From a checkpoint of a small transformer trained on Wikipedia.
Size: width 384, 6 heads of 64 (3 for keys and values), MLP 1024 SwiGLU, vocabulary 32000, 33.4M parameters.
Architecture: biases on query, key and value, tied embeddings.
Training: 524M tokens, 3999 steps.
MLP neurons of a small language model. Each row is named by its layer, matrix (gate and up: input weights) and neuron, and shows model dimensions 128-383. Each number is 128 + 32 x the weight over its row's rms, rounded and kept within 0 to 255. Numbers have three digits each. A neuron's up and down rows have the sign that makes its largest values positive.
After each neuron's rows, "fires in" lists the words (lower case) most often at its 100 highest values on Wikipedia text that the model never trained on. A number after a token or word is its count.

L5.gate34:078149097132135166122127121129143102151180176129170133090093116137091074063219114109174109098139167143161095100075134116146131103140110133102125141101156085193141122168129139102117106111187165157178094158147099127145118104142204095151175124109142147074115163167122143112159083070126163103141138098125123183144156149102129119120134172154118129156143081121143136089092158157074162145131163108081132144110159168146146130149159100184126109099169147145145166121094098108118099123161115128121092138148214172145102089136092132131145140085120111132096084105169196164117143132113095119183114115186159051176104147071095177142102124122180094113155179104202100117139138145135127135189154154150125169171164136155157097119140216103106145138089088104113073094141155181134120127196089
L5.up34:148167208141134137152180094090121162172177140063143113139128204137141102097129139125118154088107136120132149174158106159135131170120121104153131160150091102118191196159141113126094140121092182125091170086165125092103196103125163118162162080149125127164148104107125128133132138165137047093142111107128128144113149100140145104105199118162178126097090111183126107153125081145137140124187141152152153119151188131201098139161156108160119197126102098144155113188112067136139162135129151154144143103183150155128158120095150134118118176106128097136127160184104138116114150098193134134103099180173091139116152111127158094136088108166104124120120150153077081204174085165100071117115227117164148105066152178096110128117200100088107137120127107087156173087169174149085154145181144
fires in: "that" 40, "to" 18, "with" 17, "because" 8

L9.gate1006:156122112116127199130092112111183136155137070131156131125116132128041093114145099161206117066141135094160165114118178070126119096167110106136156107132168135083118139144122137106045128165095099117146136085168127120175129064096133160131127130147159125143136106109087150121132117142090131098032137094120121072142121097106179186116067094125122125156100097124086134062195090113093135157094112130159096129085151181125130170167085128139191093082128111154155051085091176117090153103158195171126115139198144112173141117163140149131120129115171205170121170145162102105123088145123106142128140177158121142109143119125123158161141100136150134101108104146120151104114095177047122123100184144181080128163157089129170095177109101115061159085115145118113102143159067145098116163165080
L9.up1006:096132135083155133185131116172154162122148116145125078126112139075103116159113103144092107188152127148165135134155127213053123081163116168136159103158165134110119133140171111066184158098096097137131130082146095061167130103089213172088106082105099185107129137141093129195077121183150151127080157146115154125159137098110115148123117175079118083136104106056138137145106135162171102105085154102085197086083136187098161116142070137155123126158092159137133190154175106111086124084141104129153093145139103100098140157162073153079201095124208133156187150143105124160124133115136094131165115134125128107140161147176094121166158134098127142100160147101100134152112128127155107084168125109111138158205124161104113134118155104167134136073116163152202121158056121124066105111162132
fires in: "as" 26, "on" 8, "under" 8, "than" 7, "like" 5, "in" 5

L6.gate85:081176152093133179074112177084128174193164142098119104186051160079131112059171146147097108123075108104129111177146050122118110107172164106125061085150080149058091192092159067136138127139166110141167096074148123165094153153166092107139102125107111144126083091110143162115119120122140164130166161121147163109067161167095130157118120123157137077147066150164094085086219138146160154125093122140188127124160144113062129171055145149124146098119130173086131161120172164139128134104142151119114136106082131137165106117129118143150154111125133134086092123145088101140127145157189099145143112106204117155136122187107158165099195138135129170163162162095134180140108090064146155069133124098149167124101098140159157142074129116109097140148139062153123160095137077136124201118185143
L6.up85:090081154087146135190108134194157155145213129154074118157102160112117115084121088073103117132125115113097102140178131075064114123182142125145134119181153117132126187079174103117095077109133110173127179120080132084111155130115147183153151121106151123110107157036209141116126097062141116112134142170128102132131126129173136142104102100177115139131157150139109169169142111154115097177178174105134128101109181123103148056132204121166122113154174098219160130171129154067103147169149119089089154121159182162174136123158102164119173129190168142114166147091057154113173142187127148127143111180110151180086094143177129113098168096089117168169134151101165107109122126119076130139136142140168116090103132129146131145132158157143125137101154090197100127122177132199106148079080188
fires in: "from" 38, "of" 16, "between" 9

L8.gate996:125148172183146093141108138127092107146138103154149140151182124107094169113142084093190089084129140122182145113128204109132076158095135080121148137173196131136108195092180093123130125122092107142130153099135156094134132084112119167153230119071166199131123066142181181114114127101116140125131040104141140167110082119117136114133134151085143103131098152133114171179115130092161090200167134131114079168100147179159149183161131107130118103185122157111134079152105129196158076176127155158123067101096139111141087098166125190153075114117143098107133135117077134145138123187137105168124028155168096075092144138124117096126139049145124128100149099114126117081137184169122171118230118083148077130122133117141114133115115141126113102157109114160138110101138167148106116188147060
L8.up996:085159102129149135119090124160090143152098146083119123093155140141117146133116086149127128039161175138098133056172128162122120179094140130162167185116147119130125144118132105107183114121147093098163142200091178104115148150126202123150141153152150125089112115077181140103128122095114118181136165095130135129172139128134173158120097118067140114123099117167135047158107151126175105161096135125096172132175151148191122171152061161105130188155186150126152105134189118071133151067098088099174128159212109126122119075105178152144127129101182129066180089122113115120174106130131103071127104146115145147101115152112122173155084142180168142130134155146119121182094116104167127116106116145161113116153162191160128053156158113175132185082141124117142092156158101129124152178123129
fires in: "he" 26, "who" 17, "also" 8, "she" 7, "eventually" 5, "which" 5

L6.gate301:162076096141138162122147124137106131171104188146092132133079117089094109127127102133184071161120164134134091108148102077152110149147139152123204134165148142156137167113148109110127120168160092117087122086117137171116150097154125089165105140080148189159094145150130153131178121195054170125132137120111149088123156170099115144123064119115167096151109161142108141149133194052125152202106176155132102125115160151102170147156108150110129204088085133077151098174146127162105130135104110132111122106087152137140133159173135148121070169163100115172160141124222123146139140158171088127136141150207096117135179134102196106086158110120118074165188057103195098103126159176169108105130154089123119209199130119172139073114162101126092165098123157076186087112073158146110111161138132
L6.up301:233117148159145118179142089149151069137146154164093134150089103129106180169113152132104089132120113170168154203087178185176135082073100116089056120140111145105112067166112181172118080121137166130145120119145122075143145065115129124116121098090091120079121179134139203146121121134105169212112127095067155138120144152173125068104143136156129082144174118100147153089202114120118204135105130085139104117163122139129119065142179147220150093135138171136129067108121130175046122131093176121184103164095067104123088165115143179099072155105117146128118155205126127118115106159145073070163061113138075148144122105127069163126125104120102141153172131091059107087084114111090091123176157136127148124136106090132136102137154117079105111139142132134138068133181102126096104136180168
fires in: "as" 19, "after" 19, "despite" 13, "although" 8, "though" 6, "to" 6

L6.gate325:152105160099103129181055123142159119114205144128122140107125167153143135165175139125124152098113158103094137096122118134088189148143142114114133141115166056141114147128121098154115138126072038043158151100152141057119121103099126107183178090091129153134153157175171162094076098139099124154180137179130093109172165179137127118126112160180149136120175087161066144143071123182135093126143040146116104133124196174119172119182150105160115191113149104097155102124082096078068134119147133099130131103166153137148099095125131127032115074127108099184121134137120133173097173148121126120177132153079154112098151136116148090115131123169149143127127172146112156119130109162144091118149133128130104161178100146101147114131099138146200084101129146138191132127118079148095151147114055
L6.up325:091081143156190152114150153124143120091161094189128070118098154144081169150072153104118152108180098137095146120129191130098118063060115152178166095074121127063094137102114086100129114138170111111100139194075108088144127132091111076142161136213126077122096053155161132139176082082153111143111180133109095089107144143157157140082099152105167078110138068124126147159083160130200118146136141094090076105019143112149093155088122113151083168121145137167064161098134146080069163111127120103115050186139135106120122147130138114111132072142146106147111093168106111118118150098087127142097081124159182110153152127128078105178061134148131147126082150115130142055153173119122122115096116132135140138155166134101071100137092113130129166149154101128147168107071133153081139178112068
fires in: "while" 39, "and" 12, "finished" 8, "after" 7, "upon" 6

L6.gate372:158107140145108090093132135175090187116109162126096100162131187172099130153086133184121110142179160120125179139149094185092071137160151096127120087132150091124186140152062160081105166142051149082102093108160147168103120107128132111069161131143136165148129128144159089092099126170096211146145106126129093172087141155087093123118132103157105152207061098207145122123148111108125119111124172138127135144132172114106107190153111105116103125097163109116179148175115038131117125118126107112136080124138143160126209124152146109091051147134156109134090145138143115116204140204094171183133102105118135133134133198168130130070141101148144147116134167115158076127139100147126063107117165105161149165142130148100178066090095128137121094101131141137124081078149171141140134068129056
L6.up372:175133094111115140122106078168086113139134077121109098109120085130109154164049136136111106147165133198087154117180133155050109067152115120168128109139163122163123164108118176095149170161111106116140135117185155131126144163069161093092093125135102150125136176143200133154127072173141142140120088161123150122118135161117136090097090144140128161085148112143148148177069124116057185111127146095180118093136181123184195148162145114142204111089119144112131123144100044133144098143103124080129191099136145139112127193145175115187102114136134109156109140127095139137148124134150146114158146093097113109061134150144137119179129113135150105145128103144103111146107141151154171139142187212145136088134154117164115111079145154134191120135115113118079121072135085115083142145131100
fires in: "made" 33, "make" 14, "makes" 6, "making" 5, "would" 5

L6.gate159:132113114117124148133109065163130096122173137161060138168155098074121156085154090114144163101161196095158175099071152151126092103093149141163081153105116048116182150149203142115109100114150128075119147122134108123096161075058164150112125181087103151127099079142094185133103143155132121055096124171112056173107143086168083144163097121102075151110075091156137107092111069178119101143135070115127151190189164139100123138112117121167116173154008116120056102117145146177180133099102120071079135102088188162154131177103110151088102116075111150100089098131164153103116147153108100150156045165134143089137168149097098142169087153108092096130141112169159081131087152130176094097102156135192126143171137156103119130163103172176136130127129113124157134093086172169094151166122153
L6.up159:131152153127055165131160083119139153179197115182161162111158105151124135120148145128167171115101170134145118137102164142119144132091158138189161211171198078099165188155131113090104083096125103185126098147106106121116122101082174064180135169099169097137135123159178149099086120159147093087108098191160155231142136180139097118138168141109161087151135131117137075139078098139108085097137140088159111154132172139156124140070151124139135103113116151177107071080155164148123109128138086094077108140131126055085128136110084127059118117070152063123120090127071130096109088079130143140161084132161076160120144129106131086133154098131133062124134136083128096135120175131141114123167145139170083155163155137070168134105162112143094181075110113102144138110168156150075131159114203
fires in: "that" 32, "which" 25

L9.gate602:116128112176124145129118156084148081151154069227152180114143208144130074128182105097120174146117160066113150100135139169098095150114138135192155139145137149114131189098092160169142191152134109150123083130129109155161090082117168142097174082101183142119184085129141101105127091133107106105135156073071142156114148103102111141162112012119105109126108098191102117099166073154137157118137126068097116140148129136093090133131127131142140150107122116097133080124074136142102099055152125133151136123138131143136096142138150122161087130122108161121109184119163176124129128178141179107075128108160171104201150125098121121135088098116164189085190098059124127190154103136136124115113170123175113092147132165118122154116160129159105133142205108132164083115139126188160104154126068
L9.up602:133142120110156151111141183142113132117105163148122143129082068115106166167139086156130137133116114088069132123177120156046119116133062130125191122134139122161130083142105173156141141144148045162133126089173098172116086119160148152151186122113194153115184173109147086078107074170112126166126129132176166080122098129135180108109137139146097135116092051142191138121116093143119126102138098119128096166180120174131168106158123107174082176102162127140102052137129206169133089054140131120114147123129073139098170149174139126117147145109137065159122107178171133135133155167125083084075105081105190114098106146057166163121084113097146128143108116065051159156114123134120125137115123097168157084168094181148074179134129156103164137158149143131137164110094096155081095125197136
fires in: "with" 24, "of" 17, "by" 11, "other" 5, "to" 4, "former" 4

L9.gate124:124146097101092120119039101121100114137128163115102067177065139106081124057117150154076166101171195094134101161061139123132113127157135097145101111147135134161148153142128108139103150124180124143191127116128097072175134105131139073143165143096139115157123107138174113125123096202096148139138173141164110182158046153099121127148132162125184152172141094202117115226113071101134073162103095069154071137139143119092183091106106141162097162126072098147162072147128105159160153149090100095092065100140117105175151108161113108076139110060123092141134155131079215133111143129144159114174171108128147081201129164153118080120145112185175093151117117142144091141132106092097102137123106114124107147135134101125141116178099142085144128121063152063098116121108159153089076092158144
L9.up124:092095143131103195143093154141186116143109122193109148137117136123092133109100092120205139140159130182103071076133125110134117142091105141133112094167128165140082112121114116120154087155116129063187100139146129116072087176147115079100135127134133093147153120098131158108091135093106188154086158073160160123033183157104062181127124124087130122142114116102146198106142093161195127072212120086139137111119103104166180155150078167098103205077147090092121111142139087088134129128095126122132138072143185120149156103097128067130126079103122169134156141082103088114163189101158097152117092108103111129164160161105143090098135124073124149107131120062157127137168157100165148118134136119112086206137168139146091135147147178112137175133138096115127069126094167145155178089184117
fires in: "a" 24, "each" 16, "only" 8, "one" 8, "another" 4

L9.gate621:152134109145120163163127131163130145154159175106118118101171174075113124150141202182102175120141092209109105083144143163172109111081145163138171085146067166125183120125079149159150189118086081145157182083183180159180137136102133129129131114111177213210096124120132119136096073105099035159133144137175082110112208201130110102174103147118072134116174075155159124096115120084149069189122134126149132129126092124116186132130146157135157143085142074122139098132132112134160081093158065074131155117125087174144131139119078102074114116134123129094178116164096136069094127141114053159156137093140172151166140110163186123128103148132125082143142087163061084092126168156117131137124113085134105177113138135095106099113169099155168173104126163106064120117119103134158121098153132
L9.up621:133140130142123145122137162127133184139134175157183110197156100112101136054147112134143145153142131193086116154067102121128108067071122096138164172154117098065137118147098112160114136195109133145161120132103104080122104219140137161104178129175143165170139104102085127082134107069115150177120138176185167096105162158143197147105170162117042086132097118142144125076092167080140113082131143167141127198095103169074185111156121174136078160078172134137136158155083095083114100144199067185146076143094069109127143083116168114137162147102148136076134174117139148149112078100122128130115077120122131109127108129158119176093087102140137109150108119120154120138191147128126122052110109069145174147127079174138125124159117182146194140087122131101097139090156148142063131101104139
fires in: "a" 82

L10.gate450:098094196109141094144101131141060158161124130139088159193128171125172121138109132192179163121120119138149139098134070072155094126116105091172074087136108125139135061143138129163137165095110146143114132122141103163131097126180213114043094089110189139173126116067127146094080115119122077118147157106110097100150105093113136069140131139109130171214097066112143162138141119096174143153164119102125098191085156137123122123097109145097150156125105140203113156097122092099182115119099052167127121098150133098125160101137149110060140116191082075118128131126093150059126090119154137144086089167198119094142136076111160118155165143139144152106126168146123139174121134115138078193063133134130113199090101193101134099183124119192111116185149115123149113160126153137145138124178109
L10.up450:098174178123147100127123150152137096092143064104068127172064181145140111094140110138140114163067153103131165134080093163126115113103128142121137060121087108103174150093205102089126130103069149154127128089108191139081100139079125128129120114096154144101149115150162123134088104136199126186086111080080123149090120118135192134120124118104112090121125131184117102121147157125184135151149140111156212175168145142169158096186092154113101170174114123170125153134083163151163095094136097127135166125173058128120135110156131108131101155141115120125136135165111081133083097165142136153088137124120064166130095174144143160121182124145114085146138155167144102146133172144114170105181098163211077132120119129083105133153120125135123093184214173219171100159088088103124157152138130
fires in: "was" 23, "as" 16, "served" 9, "he" 7, "is" 6

L9.gate186:134156179134123165117155128154097132119104164137116174129147090132118133181129171134119155136167179184150154136119108107123133084090110135116181129132161166103114071120104142132110128147120134127136170026112137164137164116153125190109148125102084151154174099152164171158130126154121156103107155106071164116104141149175125065131099161158114106137140142162094160123151150104100181161095189125138138140151152178086137127137138131104167164121157119143151082136110162125104114071130121126111162120118093137164172172201128089110154104130170152176134162091173121126112133114075149139147128135145109140234114131119192169126148100118163139153218073121157165156090151170172150202133209124192099151106178127132173124128101123127133163124042177152088137125177090101123124151147132
L9.up186:147111194070117110125089098093146081123112122106121132126082139067135138176168117137104156155090230069133132125127130139144076135126114157122145117154140138099119071126132124081083157151208139157116145119155134137130080116106075160113162139097117137094118157134164100112142120099151143074039137127070124170091094187133218153132153162142118163097173114117143122179169113108105097135092139078180171084115095130163152137154106156171143170147171112116171153175153129181193116100137071167171120169176116106083189104099174199115120135106118116131123144094115136156129162219179069080114080152119121086155127162147128083102170108159146130100135190068124114126163087165106128100195116173144133125173162070164168156148146163104096084099140141135092155148135164127157106130129142
fires in: "as" 83, "for" 6

L2.gate605:097133122104115234123096105174170071163195138134104126142209117066129079094103111143212071138126069069135103092096167147133094148110099135124131115178120083108174152130155115098069136100111153152117132047181104125087162112111178134134114125107170127125112098151107130130139121112118154047120111154102160106089139123097077162151122104097138092116118104163117110118140120105140156093062153135135122138103105128111133080068159151201124131163146182082131167163095101170131127115111114147099157137146158139117111096113135085090105138136165146039148114152095162142117096178165162099119121137163091106118140092134162189095103161172196123166050107120106104120136055148107115056102199156140159109104085143149164134131185116119118163104054153119174093116139105102167094218117169
L2.up605:100185135140057111090126163125045171117172127116112077109147121133179112094186150143114160170212163092087161123138098143144082123087112127165094131113126129090120121123129145119155095145104085143103132089099108169170161139130159153131155126090067166165128190159191157177104129117177085131108140152091092173165120114104123176161114166130159076098098114102165082171142181107159130114145142153102180141126162145107127185185160130148109074096133139125132071172128173169116062128124079139141108140107135107100134110101120172104148099168153132165160100061158052131182193125155109120090080136158125126113177172115107065187176125123097127108141183202167161128146183108103104134130070124165192122117109118124143113183138088118103138096124100118137144150073168153083107087174119
fires in: "one" 38, "which" 20, "that" 8, "said" 4

L6.gate803:111101169123161117137142147131041138127143138155104080139114171091047076115079097175103156147091101123139165094103066135157101118170184122188175085057178081129143164116136121205154179153121157127177102093157124146102116099063153129087185130146172173117092088100109127120137129162147121109052149107143111147062119100136072123123122061113149116152108131116080138135156078127089145176088087178123080087166123111075099140120145128128122137151124155146104057095055108140087114110125096098124116115187114099144141164168054140153154151151133153131097105182071148125180098194157118144129142154128139065185131184112148094151117118135148111107214171126144100147128093159139124122119144113192172114149091074112125106139160126143133132108174133165144164105121134084115149083186139
L6.up803:151101132113117166144109128160096095136059168124121110061072076140102106138089109145135115133170115060069129103095135102118134175092093119083147111139118089139104113151114194123127147108104076151160132077142063124076044157133131193145141136157157144041146134146123112138120085108159103122151128153126131096176069138153129152101094103107119129085123107121140130169139135171099103082128111133152132069119119147104122124084145122120197129169150103139145132145086155164106122133170158129187066098116073056130122164095115093133150144167128204160157139134086145091141145087129128108215131140138148119096129139142157139158075101121136178101093170142055155097097134074063114123076138187143135128176132059161132173107108102115154118082159105157105144080126045168154112099171208
fires in: "by" 22, "under" 16, "to" 10, "over" 9, "around" 7, "above" 5

L2.gate932:133145155153146130123098170083162105097187197059123071124072144092138121142090129108176149056107118115099107168149076151143130077132153131132144148143152106148126131193118080130118130110129099118182134100166127113068110080082134086183158173131140142174096209058109155094188135119104107150066175142127142153150078121148178119144148124142162091150094121171131171088172110116157070151134102144112166128118144164094115134140081100149132216106111117118151103098093139118090130152160165092165129160203161137148135119105170193109176180158136085100111146136095158061115069092120124116144120148141081166116085128116083129145127117112149147180157172147164125208130078110097126125151155128142108155128140096094115058142114154200083121199132165143148141096086111148111121114101131
L2.up932:126078178106139145143115097082132128090142151091148086170097132146119123145095142142138127155149160147202156122140169206159137130106173107082148119061135084113139184060131128164201139098180106156139172125136152116172101155134110117103113156145195118078138107102068114156142143094145087119115159143090104096116149150131155152134113152133102118085101114128165164105138160113158127160101141087116167157148075133105130229119111120125221126118121158116088137142130138160146128094124102107167134116152140160163101185118162172104102121139131140187095086114135173157191147106077160097130150115172199108117118087147162092153116063117165106202172118156091212153132128077098113088102131179146117126168113146136109130187073119098118151149070168106102112165120067142113124103142159
fires in: "before" 30, "after" 21, "until" 19, "since" 9, "while" 8

L6.gate304:089097114104083142130141160111109141130190070112091138133095121034138096122099160137089116148087129084155185099170121133181132134117217159103114137095151107143174163088123120135176137131117111086136158087127095113155166152079147115201086171096126082149119135141074158141087133164134143107119172153089136123106178143126117177173124144141147105170128112112074068131153121061173133131071161122121100146086158147127126169155126161160093179118140142099091154169067093079126197135144072206144166095172147113122125117154119071114084112097148046168145128122086117109136100144171045092202095128167146167122134157126186126132110105128140126099130136126125182158149089123122060056135112113190121123157160083157118127092134112091125124139130192049053137084140154132139133130187090
L6.up304:121129091109177093134124178124182137207036054166170099120159130139192136148102141107145098087116114077122120083101135163170091106154108137122147148117137130154087112187127112186157118163089164101060113170127102124113105134090154157138112106135179174051188088103138165142137136112100094152104116116110115119069162133128140124123098173049104087071139119105138107135140135101144207173068053084119153150131139149119101147151131158148115107026154177161115177139132159098148136063120144181160065110111163135174159096151136108125102065141139142109130127150095149111189127109109097134173134133090109171096122093109087129122061059110146147120149123103121064094158132199066132174119121107141137156198151150156108161147105078177180129188114132099100138114137125152089125151122147
fires in: "of" 33, "a" 12, "after" 8, "from" 5, "in" 5, "for" 4

L5.gate58:099109103082065151094113114109120133099141134119120129142173131067118141141135131126151169097147100105214234135104109112121140107087151183080134110120145108129135097149099092077135081080106075160167146094137102125151165130154141132132116095138104162171052092151161117157158164121149099114128102179125155110096141071154046099125063113156177115132115120149127130146121127116152118132135187097110130149144136137127108140091137178126176150143153129050173170120105122128150122105113109099081190161125107060115118139092082140107130039132112150137098173116145104141127124109138097079117128180127086066117106073167158102118170121161115115096190077122142128184134181135135120093124126084144120097186162096153134107121118078134160113117111172125136152135162153119126110137129134
L5.up58:122143071077132144183071164124154103092089163066145186146113146078129144119078127152122131085184155093056168126119102133117110170090170159138090129063199159107140130140158173105129114088078100097175189113092123081140160148105150109170131115149096065144188145158074141138105145160141173145113178146155130151141120100135113091094098150093093091095110133162112147117055127130148160125140104115144123130145170106087101130146063091141147103120183117128116120142180118134127170121091120124091143111117166163146112148132109143115085128118110146132098137070194063081148104178110099112119149123124127095121142115092125090113130139116189150164121082104122140177120171133087086130152113161180150128108072175119084117141157155153146164079152115086183103128097120126119160184138056
fires in: "she" 22, "country" 16, "he" 9, "love" 8, "sea" 6, "time" 5

L8.gate699:152121146194085149156144201141118149139094154175100137126080084112138169129058126194123145134159136115137085146098115140140087099177059120157167132138109082168094099120019129164123188190084062143134096096130082135189135082152135141062116126140140184094069121099105155113080119131089104108121194077147151130155090120113089144179114140092197112150121146171138174156112110140133141126094094118070050117154069157069131106127103089153084108064132161173072083125094160143126118101130069149119135109135134134122135171193106066143180094153147105106114173188122129128183131109198099112154181127179154140114131177121123081053130125156159107073162103105122113136128111123104062134132116119148171126136137149158138138214164128081145118090165133182148102104100123096106097149150085
L8.up699:117116190100125116173155156072092126081121135133107124131113133106143184126134125157086144169142118145124126126174105141093149100127147190138099122102123111115166188144186179062236091139101148148134180123147117167141106133105107121223164153118184121149156153105128092115074194160199126086129164108171067114083106129108088157162142112153078096120125102126124132153165092094130151192099117095147133085116153115215156084126113123169073123116152082159060172155117180093113109112181082147149097083147133154150135113101136144104096127077140132121132068121116116140136093091129115138136120156142141125113150180133088142174103132092137137067152154131091114149116076155120157095131137105163104098145121129125113138088131177203109122109118134099146123096164203196109122162140141
fires in: "of" 31, "as" 13, "by" 8, "to" 6

L10.gate149:094140136144158161156073118082168150114095105219164126200126109084159088097096099173127199108113137181129175083095100095191088148087156138117148076111139141139177124152117125165123088098135143092114167081099096093104200133144136136149145132084170182193133129090146102101102143111123108110134130071170100098117130183126129176169128103093151062171153153148110104186079078097120124177143150139102164137059100138156142142142116149139076105100153111109147119111099121084126131106095088176131157129167095150117158102124079130114144086182119104083138179161131151173179111136127062074096136128150127082125136151139157126098140098145126144107155050179180122146162154197136184107086148069094086152105175130075124109198128153079123198128127105088117130131106150137127117161130053
L10.up149:127121153177146190111122084100089179119187161167118146113172184136098150093129100162107170158110170152162179078166150112131138139095102080119154129122172112128126128145160137179103149144197097135114098100109104121152094115081194162091190108113135126130161180110161173129115107141101128139144160089129145136147106140134070109141145148114125120127193097110177128106121091111155182128144104059147090178123141163107093095110080134141111113073149112147123109070081147159125083113176099087093117115140123175113153172150125101080161112148136111099141150145097131189058153105127043130127098156172096154122098167146119130106157085139090109075076091100143112122146126152172068125182092122181091076120139127179163146125058124154098128132133130152128102039108124150136176158179056
fires in: "a" 97

L6.gate835:121068136102153144118041122115135130094133086120136122154127125129136089115095156136098118177159120148135142105161140140168165087175166188120133090130099118117182140117116147155161103124100148131112173134118118167107109095147181141169133117131178075092173124162162174201160156129166065162113108097111138064099101101107138055193088120134137120160093115094124097057176149084119123211101129162129127045141145173053080176139116112114100110185109136174124121165119147187068151085143140115132107117124146064163130113163107139107151124117091125156121141158112097085112059106159175092184193133161164102105122074096175101148165113163124110088153127142111107167115104123153158114092155081160145184074114111119156099148100110127127156168134099180146101139104138129107116081190120
L6.up835:122066143087109120097148081171162112142162104092097185121151142185137121203108079101099131085141131100095148112148095119142099171153093128154083118174123149114137132134124141104100130129078130126132143212121138134110102141130109160145096127098120137085102165184180119128076131150167062108126124139041139103161129156099138109163083135189127149105143109127079057134165151131136172087137104089064107105169155120159085177079111073144122136145148145101133111142079149102141137106123119120107156110088203099169172146148174157112101115118093117162115155194185157123120183200077168156118178141175102114170140135149121118119159140129150141136156085137167162091140181127132135174120116095148167166115120127192108124155195097161142116092210136122133111167142147116159108132112148
fires in: "july" 11, "march" 11, "june" 11, "december" 10, "august" 9

L2.gate444:085157128161086105075151115084186144136138094122146140123128132088112079127204071091171135047141106142128106152140128077124118123071152144092088147115083085111143162103134084145063097115119091131192152127118125136125147110126139182145122147124109158107146125149160152180139157123086119089163103174131132051101118153102093139116129127219114133142116092136160140158133147098113079151219139108150140202161094140197231118142178103158069134129125108131072101134103103239150111125110125147089157128090084170069075155117140190039119062088157107109137149139116130120092166142155121125126090135105115092153157179088163143140129182089129082148136133110153128185119161153147133143168156149040136150085133132134132127147100163169132101098082087155134176088094124104117108184126159
L2.up444:128125201130146152130107136082093170140081061135106186153229117140133202106103115154134086116128142137168138033072131082090110101121107102123160156073149127079151110118159114126133137148126141160178139143108180176103131126109122184133140111122083108152134154154160087164118167148111117131144098178117121174188191107127038107144168108085091143088117139164159154126114098127051157105172147120114091105144143131148147111105103118128124101151159106161161113101105154111142148118137117042188158159105066185107109208159060120123063174136185097098101160127138104121149137143204131071156103144185131088171159166125117123159152175168158135140118149165159104099153129075104150181196098118188173107159105116095106139112170181052155058099190160150150138149148159142132147123097084
fires in: "which" 76, "it" 19

L10.gate182:054126090148117115148099147143108107130158131115132170144089133122127172191084204117156108124130059194180153146136144069147085070123144077117065150120198135111111185184169032169029115096095078087148123107175144143135103107154091133093107201068176130081114131168123137129170123128117101124144140138124149151097087075110139101144067088125061161125090100099106214086132125125110130140171121070144130120129178109144152087127122130078055132132055160098113120133102130109134102124170118140128150080138142151134111147183164112128142144066198093180142111142102149105161142143108125169092126058160106133099141130101129087158162191126094119115134124129131122116102108185075176123142176154182080161162134130082141114117156127128102160184122097150126093076119102133078169169119110
L10.up182:143152108047094072155135098085112168122139089164165118198093151097163136068159150151131137150159087136078135133161178084165078115137126176103133136093169155132112185159166164186121112128115150130150113133167141136203117098157103103135119149097087157155188091148127130156163135151151144159111190124095101108128156101104156176115136112090089128114142146152140170064113127151116117142130132135176187133181154159128110196130137132150164116061135157155136159116193088093166083131181109135147166100146147152107178064116185141123147081113131154115147120130118055135093152152149176141105111211130184180169150152199159099115106181116067173123151208138130091119151134132081144143114126116160117092094071160138169108080085157161167091126127152131097162067102150113154154074083109
fires in: "had" 31, "not" 11, "have" 9, "has" 6, "already" 5, "since" 5

L8.gate905:162180074113099100073143076136081119128150120169088121165158209115054129177108120087105165152090131095144122106084094107038087124120162149147110115110077201127135149123141076135163139098151106057200113064197106115093154085166139081159094151134115136105117116157157145127087096129080174071148124115126117169169174167151144139101109159138175157170172095161094139131063143116095117135143199133137128092136165122104083169166143125133135157087102117125141100138067103080083144144106091129058091105116138136169123200128097149178100097109195147122116119211142200194044089202080146105174148109152131130123141122181070162154119093162148105066147115174139111139129120192130143108128129055148172121152134186096103107152111118127154143153141103164169065080114105117119132134118132
L8.up905:158117132075160116145136127177100136112125099073140181133170084159133139097124110133133104113130167147047158115133180067111114100098171184171131188092153051168103142117157159139131083126133174161096137115169130105141127050146113159173106141063086141133161118085127167123114112145149111158176090132168188108122122121147098126147116106143101151132097127163063132173141128147109113107063142073106127150143139091065094140099082073070104147168099161139120124169172118196179175147175112119166156128128142086111169125103134147134119100132134091147157161122114130146149162133149115147123117125115132107108183193149078084128155176106116074074123114169139141163110124100162084119160140112183161112132159175144148139124182094181110157124143137081149106160104154080159069131117138
fires in: "which" 38, "that" 24, "it" 7, "building" 6, "and" 6

L8.gate89:109155185110131119152137172111148147148146132139131119152132181200116079114147106173104121133091113124152058086167145099170134131181142123136084146128207141080156203155146112096115106147111158133165125180178129141188125149145096098145151140165183177157084154124146167146067178144064077101137136123151121136143127165109113177184135127193121111127086124139113118101163135162149095129122098099080145128170115137096122134144118084201166119188173144129125095157114102087125146106112130103133115092181148124122117104122157108084151141149130081109133150161059160094135082158136119146135123175120113178167108132082127126109141042111167081172114190077124095128081143116145174147131177166181211136132152192136115102126107129166163110116133182133114144139144096165154133109159135
L8.up89:122099143148214150172099149130157156147168198151097169097112075088071143132162147173097084096172107126141144076142061107137103100113116097160122151131092065138049156085129201120094111136088126148143113103128126153110132135079064131092135130057196144137131112111147131138174173100143056165143152165156113124150135145147120103123086166166125073101130180133109131171153138104203149182140205132192141066131099214110074118197156161103164065146161107125118083086101135115094099158188098137116144122164110145119108184149149118146171122096135090111138148158137186139201153170112145153119075155138106147150125125108186128158149100182093140153116100116104125162112122138177182154176178110111197117111192107145148115145062124114143159183148190065128166129120138162113159080069068
fires in: "in" 54, "of" 12